Weights of a small GPT-style language model, trained from scratch on English Wikipedia.
Size: width 224, 8.72M parameters.
Architecture: rotary positions, tied embeddings.
MLP neurons of a small language model. Each row is named by its layer, matrix (gate and up: input weights; down: output weights) and neuron, and shows model dimensions 32-127. Each number is 128 + 32 x the weight over its row's rms, rounded and kept within 0 to 255. Numbers have three digits each. A neuron's up and down rows have the sign that makes its largest values positive.
A block is one neuron, or neurons of one layer that tend to fire together. After each block is what it responds to, as a language model described it from the Wikipedia text at the highest values.

L6.gate363:100116083079129129091162157098056123152126173135146105147150172157079131121096175103164110122051126127111116122075136204146099148090094121187118153098102122098091086067113175125119156150161104163093114075096178137133091101059133103146136067090137125095136101144084133108153140112195190154
L6.up363:091139120109134154159064180150144111119167117117148105099114125147168083138162151171159134162178105125093137089159073186142129111113188108172138145093112139146115210155127097092162103131134123121128154135107119119101092060111177081081164139083090113144138122138176167153107131155160121151
L6.down363:085153133067114099147109160132142155219149093188185130119130109122144173135159166099117137192040098078126090121121126163122149111172120169172088132110130183163120117110133147094126117111172142148142109127110107091130192121078136112170126130094158121129089133120092082186098139187151221092
L6.gate506:129159126174180102070096199136136181109078101174164117145148103141119169111154137177117144123100153122129129071090099104129176074235124076124146131157133115175159147148180104088095132207132153064098091103100141114079138065155147118129157144110136141090101185193134131138118110148091138124
L6.up506:118082099089133130100104124131177129160206234086129148108098079118179139142127102150126172157084116107161145070142099117069129180137170086184135169082098170133164118146117145168110096140103151099189159136072150143091101110109155113141176137181176111045121136142132123094101106140124161129
L6.down506:113124103132095163144091086111143134151113122180151142157149153069134141113144178139101152078065175145081120154118135079092185139119092087088132125148138121131110138075086090069174109142075122117166126136100089174131187120126159141120176138161106131059133144157083147110146142213158149064
L6.gate805:165113128111173137101133143107124180133119127132168144115131112139090161154068100124054096162121100161072116144122190192149135145091135160096094151135182102233070103123144121107204125133106125110127170127109147158145164136076101113113079079178118166139143091168123148132127134161170143096
L6.up805:113156071122136144142142111136132193117113180133177131107148130142121129170139048163063139200102129091101155099062162174135126105183107157123137100094156119163087115132181123114216167066085159149092173147099156177118165130108126109171161101136086118108124126120101175153137057110211093122
L6.down805:157122139169168149137115116138166181084099074104123159193138165131104120175139113141080142169172135158071086113084180160195110141116123087123150102120184113145144144088188094172175136137093120092136186163147168143125113055142123121148111092135099142104149090133150085108065092181136165099
L6.gate875:147158110108085132041139168081113118102079160108089171140111155142060077149114102175138076189118142162136105081173145119178100106172159117091168131122104143181093145094166130126113116168157117152134116144153160139118139118170181091130122156178130163078123196140143084090149137175166135180
L6.up875:132158141112123140139134157110142094079183154130136135157112088139111127159121158140083107140162164087173083118152132120099124184130117206088166209137104121101177115095065108171123128124120080154133065164127101119153075165196089158146122115120164144131099127137162149121135108205089102155
L6.down875:154144124142136137140092162097141144151127086070183153096163081162104121093153117154180147109130082149141148152097107159144094091095114114056153197118121107163106140102140199142162182069101134167115053159120148113127163041103142111124127123183091173110174169124056086117115147151136154198
Section and title delimiters. Wikipedia markup that opens a new heading or entry: ==, ===, = at line start after a blank line, plus leading table pipes and opening quotes before song titles.

L6.gate43:111141105152112129154094129113162092073166190107157072132195143172124171155087097138125157129124133108111100155108144147119103112143127098088095096113129143177123128098149030145094164179118133154182145087144108129133100054151091064163162181161130162095153164155096111084126114137091097113
L6.up43:149143147150085146117110148117136064145085174117153156157147111151127110130129092087104123148140141116146121145090134115179157167144168114097192149118131097111117128102135110117227156117146119178162154076120115140157070116139050172152102110129100140159128062153151157121095092095109106195
L6.down43:157110120135162150144175148124153154076138141125122130119087161074131139122083133200128143117180151160125118077134187104113153135129128158189095106164122135138119153137155193150067092094114103081116121148126174131094168099142147134155110169144162104090134128086122107150161150163111151104
L6.gate576:135158130153153176112127144075118041121125152112148084175175091164135120156104126090137120081123147157198140149082183148131154128136096126049078127139152063159160129181146117084145146058142142147098104150100119147134144069148125166133173210182106114133121130160083172106106073079164155126
L6.up576:103092120154168158118124132126125122136137097135110179180095101083156191170164121142089099174105118094140057120095128139138161169117168139090117128174142119110139172115109131114126125111107095180181124105131138094104177100205129171128119060164121153069104126204093129145102151126140150129
L6.down576:140127109109112076111158158120123187134089151109148114071163094151052154111104160151135080172148145147136167112177138081091122070131105137134129147108118136160116103132135140131146114156150058123174139176104085176118091183030120144133147110138143087181106164112218104079145150121110171132
L6.gate731:048060170134086147112104113153192070108136144079168097134154128193121159121081113164099106111157140138185096136081133188097126096165104137137133145132090140144104151186133138130118109058076079128172138125106150166153146159117099076108091188186136136167153099208066109126144078101072123095
L6.up731:035054120094123163171151126139172123156124150119164073137127084132160157140104129104120129132117181139165143123107149161112051140187139104129112124145156088109088119159142098100135137097162098141167142158173086134117140176152060117157120126108152116129158103131159127109173064082134144138
L6.down731:153115118136132092117075140142092146118160163133107149073132163075127131097109143122120124121156076136069145117136148109171133144050170142178138081107120146141174161108132143108134100145162116167138139098117107101087062100146159207157086121123107205120078161053103123151089196136212099089
L6.gate868:101032149123098138094162090118164154143112181109164139156146171156066135164155078129070127149125083126164111170124129158139154117105089160105155107106154129115141113133174078182183153164105097144155088105139130136087126141134153141158099142133133105113138112158078090125146133164092107073
L6.up868:142104109098080147132077072103168154122121162098116147160100069122122139124159155141101139132069107099157114133163100135155070090151143100085159105162108119155141150110069145131116107171166187133129130112147058104162105120146166206137111148153153132095132110174129123044146103102044143117
L6.down868:121135118159155126119106059152156090064157118160097132128069120145118119114098182094134121129153180153133144130125146083103190170148121112163101200159091117084164110119206176123104156105132114098107104100095153189166122082136117131113135070140132098131121182109065105118113127095092147150
Word-completing final subwords. Final piece that completes a common word split into subwords, such as webs-ite, f-ootball, basket-ball, Chemist-ry, f-est-ival, in bios and infoboxes.

L3.gate79:109139093121167153166118082123207125109074155123125105114107156161115082141132126153090164164121095103135093111125096139088139115122040185086154123136123145113079117115068146164128110102073075124110220145174183105130044074141159118142139155169119068101126094093136175171149132140060095103
L3.up79:107086157119150076163125096196162158131132104138074177137133144106169122072117128171118093095131081158119135174125167087118125120161148174111154089079126105125143145130086175143182131109067114177117127104121151167105044122076170115093147113145126152190115174109110140142079082048162126068
L3.down79:124158037125136159136054120136086139143097171110127096112132141138153136080134134162143126168194167182177105140109185138158130107171136110107153170116110121096102136103192044131141128106093115085110106048124145144179138127127121085088142111114124132140152065214166118130130082121125156142
L3.gate243:125133157067133124152098106179128166075068138171110158128154121127111167094134084105109164076122106124135140153160117115140060129145097163108221074109130139058101118160129086111114128123126116112106079135129160095073094102200108139087160127173126104128079093162117159135140031158142121123
L3.up243:193136116107065115123119104110115116166119158108128149142168152163150108115142114129090146167118117119092065132130136139125155144114137169106199070112137092211129193123123116107057061118121067192176131101158137089139146095127134098092193143099182121109143118157090140137100116126149166143
L3.down243:155144198113126084139134083121118138139141171112115122169123115140132121108143138156145097132130104191099067098121199103132158160146137125107108156086225146111107107128120140108129127057140090125130047138131133152122165108083148120090129079132105109128116106118115198103121149103151101151
L3.gate637:109045116092082126133067096200155079139130122136086127139157126073108138139125084179120108130122090118101152181154154149142135117133130104095143058067130129155122159131063135136136097113192108116066115113110089081082106072133133152136167145096134138156126100096077179173100118111106117156
L3.up637:141085160149167167179189095218090108106122130138086154172062121134093162085190093106157110186110147109092104107166128140160079118100064095144066118097117113151170140156180115121088144136099114117141082081153145113136088149123145099131180158111084141145082110152111134109171064125121084073
L3.down637:154171121111049094139154084073179125130100147152066049113116152112131154137109181130122084105143114089202132183099100108142123099167157201116188141140087119160111087097127160106165151125148140140130118102102130105098126136142118045079144105170157110095151141092152185141151205058138129152
L3.gate673:066123149055126142156095112179115103172142168121143075179094119086135083161170120166081122180122051121134109121191137097152099090107177143108134159165136121172103140088104118131169127120132101135149088067145131078083170126117113121203110091089108134118076077158104148180162149129148196147
L3.up673:121111107162054122165076162170141099128082168085112102187059096140118164141114116140202107143096141129105124197156140159147117099100106100106122107101080087216109115177121151166118130104193122109096114129083144104139110136103186099146157109111132134074106056158103130070139176103117153112
L3.down673:129095173111131138159098152075164093110075089159162128141115120155083145098086109133141132115156155148095109070142111174119139144189166171114123113119139166133104110112121146110127095108158100134108133095056125142170129125134121213076118156140143129143140162125069141161084158118104070069
Multi-token name endings. Final word piece completing a multi-token proper noun or title, such as Associ-ation, Championship-s, Kazakhst-an, Festiv-al, often followed by a table bar, comma or parenthesis.

L7.gate512:090097088120109109119099137082052099132129100167140125153134142157145156155168134117110141211124154125101164139108101134114160111165086096150119103123166156162093137032063092148141179123074153169086143172068109066150184115124153152131135120163072087127169088107091131134072166127113088140
L7.up512:142095098085145135110091139083117098111140181169126078131132150182116090117119165174073123167098144092087090098154117142126167081141137132158165156127076092122143165138176133129112159107136113148154132126103163099103120086061125188178138133196155156156056130131181104132151087134167101093
L7.down512:151130077122128107152098143118130101130182087131137151138101097139181181115128132155110205124133151152114130167077129165108151125207165137191114151186077148097127126142070100123086137133135147061164152141115100148110157057139122129181174197107099161077138074133111132152143135121110119111
Abbreviation periods, year digits. Periods ending short abbreviations in citations and biographies (p., b., c., m., no., i.e.), plus the second digit of four-digit years after "1" (1890, 1780).

L6.gate78:132138148124059172119128141172159100182089192115132128075130174112131061105072096083105143174070099093155122135122187109179099150167104121080115158088092095079161134151085139118150168149181031133133092181138137130130161184168162176060107105123127112123135130178121102171142060134111110141
L6.up78:152125120204116107148169173103204143122143199066092129158164101079105109163131112162097116137118193092132148121159162140120080128148187086136074100085133078156154120118132125090120127140120145165141084153149104102164117188121158103082153092179085144115120126151131130101114116154137096145
L6.down78:092112152184122122193098138177137129115097101125179154165097102092206139172062182115185125095120216132122168108167148113069105126055137114144100087137163147134118119195085089124171149143139110119125123146108120146056144120097145144131079113120096087119078115148117131103195179054093095119
L6.gate423:120085095142086127152143089161134125116134124095198150102145148163138095152101121119096148078116142125128154095140116118142145193113078176130122116163122086111166122101163061102125149174132073173137179099193122138154083061132095143151104145088097114125147168094083199100104171199136076114
L6.up423:137077151135121117160115162166079116062118189095178116121119094149102125220099100140101095071090144142114144082111093176148097137149094111131177118147111148155129098135182145076073133152100080065105165110148104078140102129151150125128114086094079122173132132153073149114137132117155095131
L6.down423:162110126189133113142156135143125169098083063118078109153147115162132174149183126161148190179144151101119097114123124118066137107129114113093102148100113180146108134153173201136068123127125129072173134185097141130135083173108164132119149157163143161089104137128167102142193148110067144142
L6.gate707:123148114140111130185089159194211100137129167147137154109093076164123100134196096039140101124158137176095129086168121166102116133102083109123108141117144137140203148165135171079122141097104131112166149171160142173128201166134101155094120120141048150134130108088147127182079125180134116127
L6.up707:148123119071139107146112124075160114136154177167181093098034179168116176144094118148121162184125139099127134158058084143074155076092111118109114126094127061139175146149158142176178143144152102124170113154130156154131075089155123151198153194124141093114121112099093160112127119131110153147
L6.down707:091092112137100142148143163210071137122197156143126033087131110093162099121148112116103157135133144150098123092098105103114155124100141072141107091081126142097124130160161155182119147085057150107126165157140096078145098142131126134153107138155098107152183107200098126171074066121110095155
L6.gate846:118091087121063147103143136188140131101111138129128104106078103116116113152199065113095154136091222056098054056141122185111108194135110146142119149167115132091122158106109141162127110092018143117127160209146165101151077065095153118124168153143156096127156120188099092145129186137198084117
L6.up846:097113100175080130167180138111119132136145123201164118141083140135150122133108114147128119115125183133113115079162140211055157127110097124172077152163119093110082121081101097076130110137086090122096117125151121108157155176136152121154143121143102133099125069212122092117146108118100123111
L6.down846:094104156134121126106117088093114129121206167140105119096117149133089126189080111125057136140107051151101168101106101137202147102206126143090109092100145152120171149088093130172216125105108014134126154129148100096090212155097151144192110112054115133148192103129123116121149090090100130164
Creative-work nouns. Final word pieces of nouns naming a written or creative work, such as b-ook, nov-el, po-em, scri-pt, lyric-s, often followed by a title; weaker on "work", "film", "series", "It".

L7.gate34:142095165101142118114064066190178154090127155096202077134142072114120103174146132137070107133145131127124133165108175157092116128149061116098120148128152158176083132136150090159191130144121119144116158162170151131091116109123155156131098103137077127142096059086111084121095146079141166080
L7.up34:160125142121129148138154098111145087132112161151154135149092124077127135110199128133055131116120147107124160144145070124106111143142050094111099077153181171143110104150157137110081191156126105079172136108153177125117145129174147082065082161096151131109090073144072209105117112108074143132
L7.down34:104112139131139110170172115132099115133148054085094118143134102070123145153080150143088182120117129152139053154105115117153190073155208169121083133081161124088101134168155118147099162078111142074113131150077148073090082147126080170085123183166143154148156188113102093110153150128194096122
Proper-name word completions. Mid-word pieces that finish a word inside a multi-word institution or organization name, such as Con-fer-ence, Dep-art-ment, Col-lege, Symph-ony.

L3.gate500:084166100040096159092101123103103068158103115102154157104180081107104085150137068149119168115149174118118170098163118091115125100099166127120174154148123168104141118111108110195149123152195096125113116128093124208186139110156106136131098104120135163120173138130102219117118094068161057155
L3.up500:130088165115085120120129155116144135137153071109085129112205136149105133097141155137130133091118151137106193088092100153212115105196176056149142108119139115121135145085098125112119101078110118122118130148122147192177179090124098152164186178121093131117138075119107199104111220091070111161
L3.down500:158140105103097124142081158090209100073189083123095164114205097122121157151117137114099132078082112137150091123100108182150080119160164132069169107117144097148106094104129152136207166120111055148075133138115109188163101158067174058097075108123153151157130143145141133090082147148113186140
L3.gate507:115147128163146184134148149162150126083143124112116142113123139131078158091153158099066135149119078143080173071097128157176141174150110126082108130120111061101155126163101067100160145174158149160141165085194104171133123079116125188105123108144165112085094144070121107104154166149186117146
L3.up507:123115126146157075106154113202183166138104114150097124118159180146105135120097126060123133156111058088161164147145100137077096183112089084078124117112100097137155094128083095129133175144120122155166142116148149164137114074128141157141141108151114142166171123087204107141152115115197107084
L3.down507:143135089191147192093148110112138164120140087228144152133135147179103178070117154074146156197158130136121132072103163146082106135151170101118078159189072178101184103089140117166166153099145118177125191128100099072123142149125123143132107151074073083122137105162127086135139083132171116111
L3.gate577:170103130154106100173193180143068145176147184142119170141176131164155165110134100129126103130138096143104156112104126125099140162103154113117154130121082172129114144104167128109158166084014145110079184059106131082116096202097095110130077097116067121132159160127089133114161105118169148117
L3.up577:132192113120107117141117146156101159112184130099135140083129111179128124154131130119144107125122124126058166102148105116143048110143157158118150103137135194120192130116153139138143071139144113125076055073139154090090150183072099213115092092092114103105175136091093141138100131129117101102
L3.down577:137128106189145162122200113099126131113114114202123125187133130198097124074114146135140127147111115228148113110087121155102136111109102044126121180159018138106104052151175139116142160131100099157172148108129119104144126159129130129152169169094105100074100092157151064155105123143153142156
L3.gate839:121138108158086189161135168175141132152091172141103174186183143139154089090161105116112161123151166153163180083090098122082097120108077108107130159099122122128167142154135123132121098111137136131133090151043099130110129118142148124143083047094148100137166112140169114106107149165131124115
L3.up839:172148194175181167133131146170124173044112131145165175196117152181108166115141096098112129107113123123137137148105159102167140105104148147140126123125100191178131191132093114099157118092133133165130129204105141101116086164143154145149102084116113138166083174132106094103104156110111143119
L3.down839:122159103068128158125111186169130166096118190157170152159146131159118173128073139155134122133097175120155152107149132168041135085109116160186145153142115179167113142103124144098092136179102111147088104124081114086107143144154133099226161130119204109164098106160140147132126134118141050045
Wiki markup line starts. Structural markup tokens in infobox and table text: line-initial "-" bullets, "=" starting a new article title, header-row-ending "|", and "===" in section headings.

L3.gate272:173141161116127150055102180102161154146104136076066104136059131129098084113127098101139126101134127082075115085082119093131165125110112209107187145137168114135108043087110097107114158083144141133119114097145118113114146125115059140086154151161182117078129117098112193083158189119141067134
L3.up272:188108152072167144149155158090121105147096132110167125098081126097108135109110093099170148148111155133084172105105100120104123135147106166090152107166081152101116158136161116075144160137176139155104076142096095135119145124116084136083131105208208160200183094118165184151139154122135084121
L3.down272:062110159124090146143144125115122142154170161130121128071051178123158077136107090117107145094095140169123137148128081153125165157165087107164143098156070142131126107117167141117175067151097123132137134119142133117102053133138195121139150171130155150124129152164137093154086101112125117160
L3.gate543:175165142126126203118130097176108078091131110069134173164128159117147117104164084126177112176110160113102141053140133133135103160103106116146177142154083141078122178096106119103063120182153148163100099112103166123146116070134161154102105125112097143092129201096107142156089107136084131083
L3.up543:098173083111116101116151073104119094163116127131066147170116177148066143126075104084132122124138131127102131128142202130078092110064155116145217146136094102155082085116132163106126135138104098129097154129186171137150164100090190139176102139101137158106084128139150193102113119165155118155
L3.down543:154113108182086183142125158139131093143188114136164125180105104080145115154203121121194077132161074091143160143150099098107132100151094055138116120160120116115095162096147125111125154126191089128121088083163146088150117139135084118114185137122152108145120115160077127144105108137107072123
L3.gate654:145156117136105114170175136141152078141136123198101147106072153204160137104181112187139104170116133085114102088094108127134183158082110112103163136113086134128178150117098119137094124143085127176155172168139103088127094121105149108138137119105097152123214164104152182081065115130141092130
L3.up654:136124139106176128115154137114200108096155148134139143141176154137141079148110147115149116069133120139085123138112093112156109131196077111148102112099127153179107086139141140187102084077152145088171139079118141126161086101144196122174146097132124061166127157077107142174074146061132079153
L3.down654:131102110078093143127142148070124160148165154143113120119121033179135184100148121048152174152088178138134125082175143126157166149127170091093147126132189145077087192137099119127128183138128124135136159157125092116046094082063094166157150126174099128160132123112138161098110134139174075099
L3.gate779:079111199108111116098190104085090108128135153130113155116166158129117126167067139147138081158144105141133068151093104151088087084144121149073111170143136090116074088161130089082071144123073115172170146099135147158131195163166123124161101127167132152153128132054154107174160148174095127130
L3.up779:117114158133139083181128146115164104108157133130084109118117167195157159097140135127138095149149107182068153155131118180152118091109082170114151115181125114133055169145093096084080130068132114150119085132115184111108155069132113129109137083155124181113131127093161108225144165184080109119
L3.down779:156114175172088076129107153072104119159152113157144144123133083107152154170175174085169132187096152140102141126116144095168128127103101092140114108045115154155100126145158132146210152111136112115099212097164041076081101127124089112181137151126068127091132064161146121217089122196103130088
Split-word stem pieces. Middle pieces of common words split into sub-tokens, like "ild" in children, "ook" in book, "man" in managing, plus "family" in taxonomic species descriptions.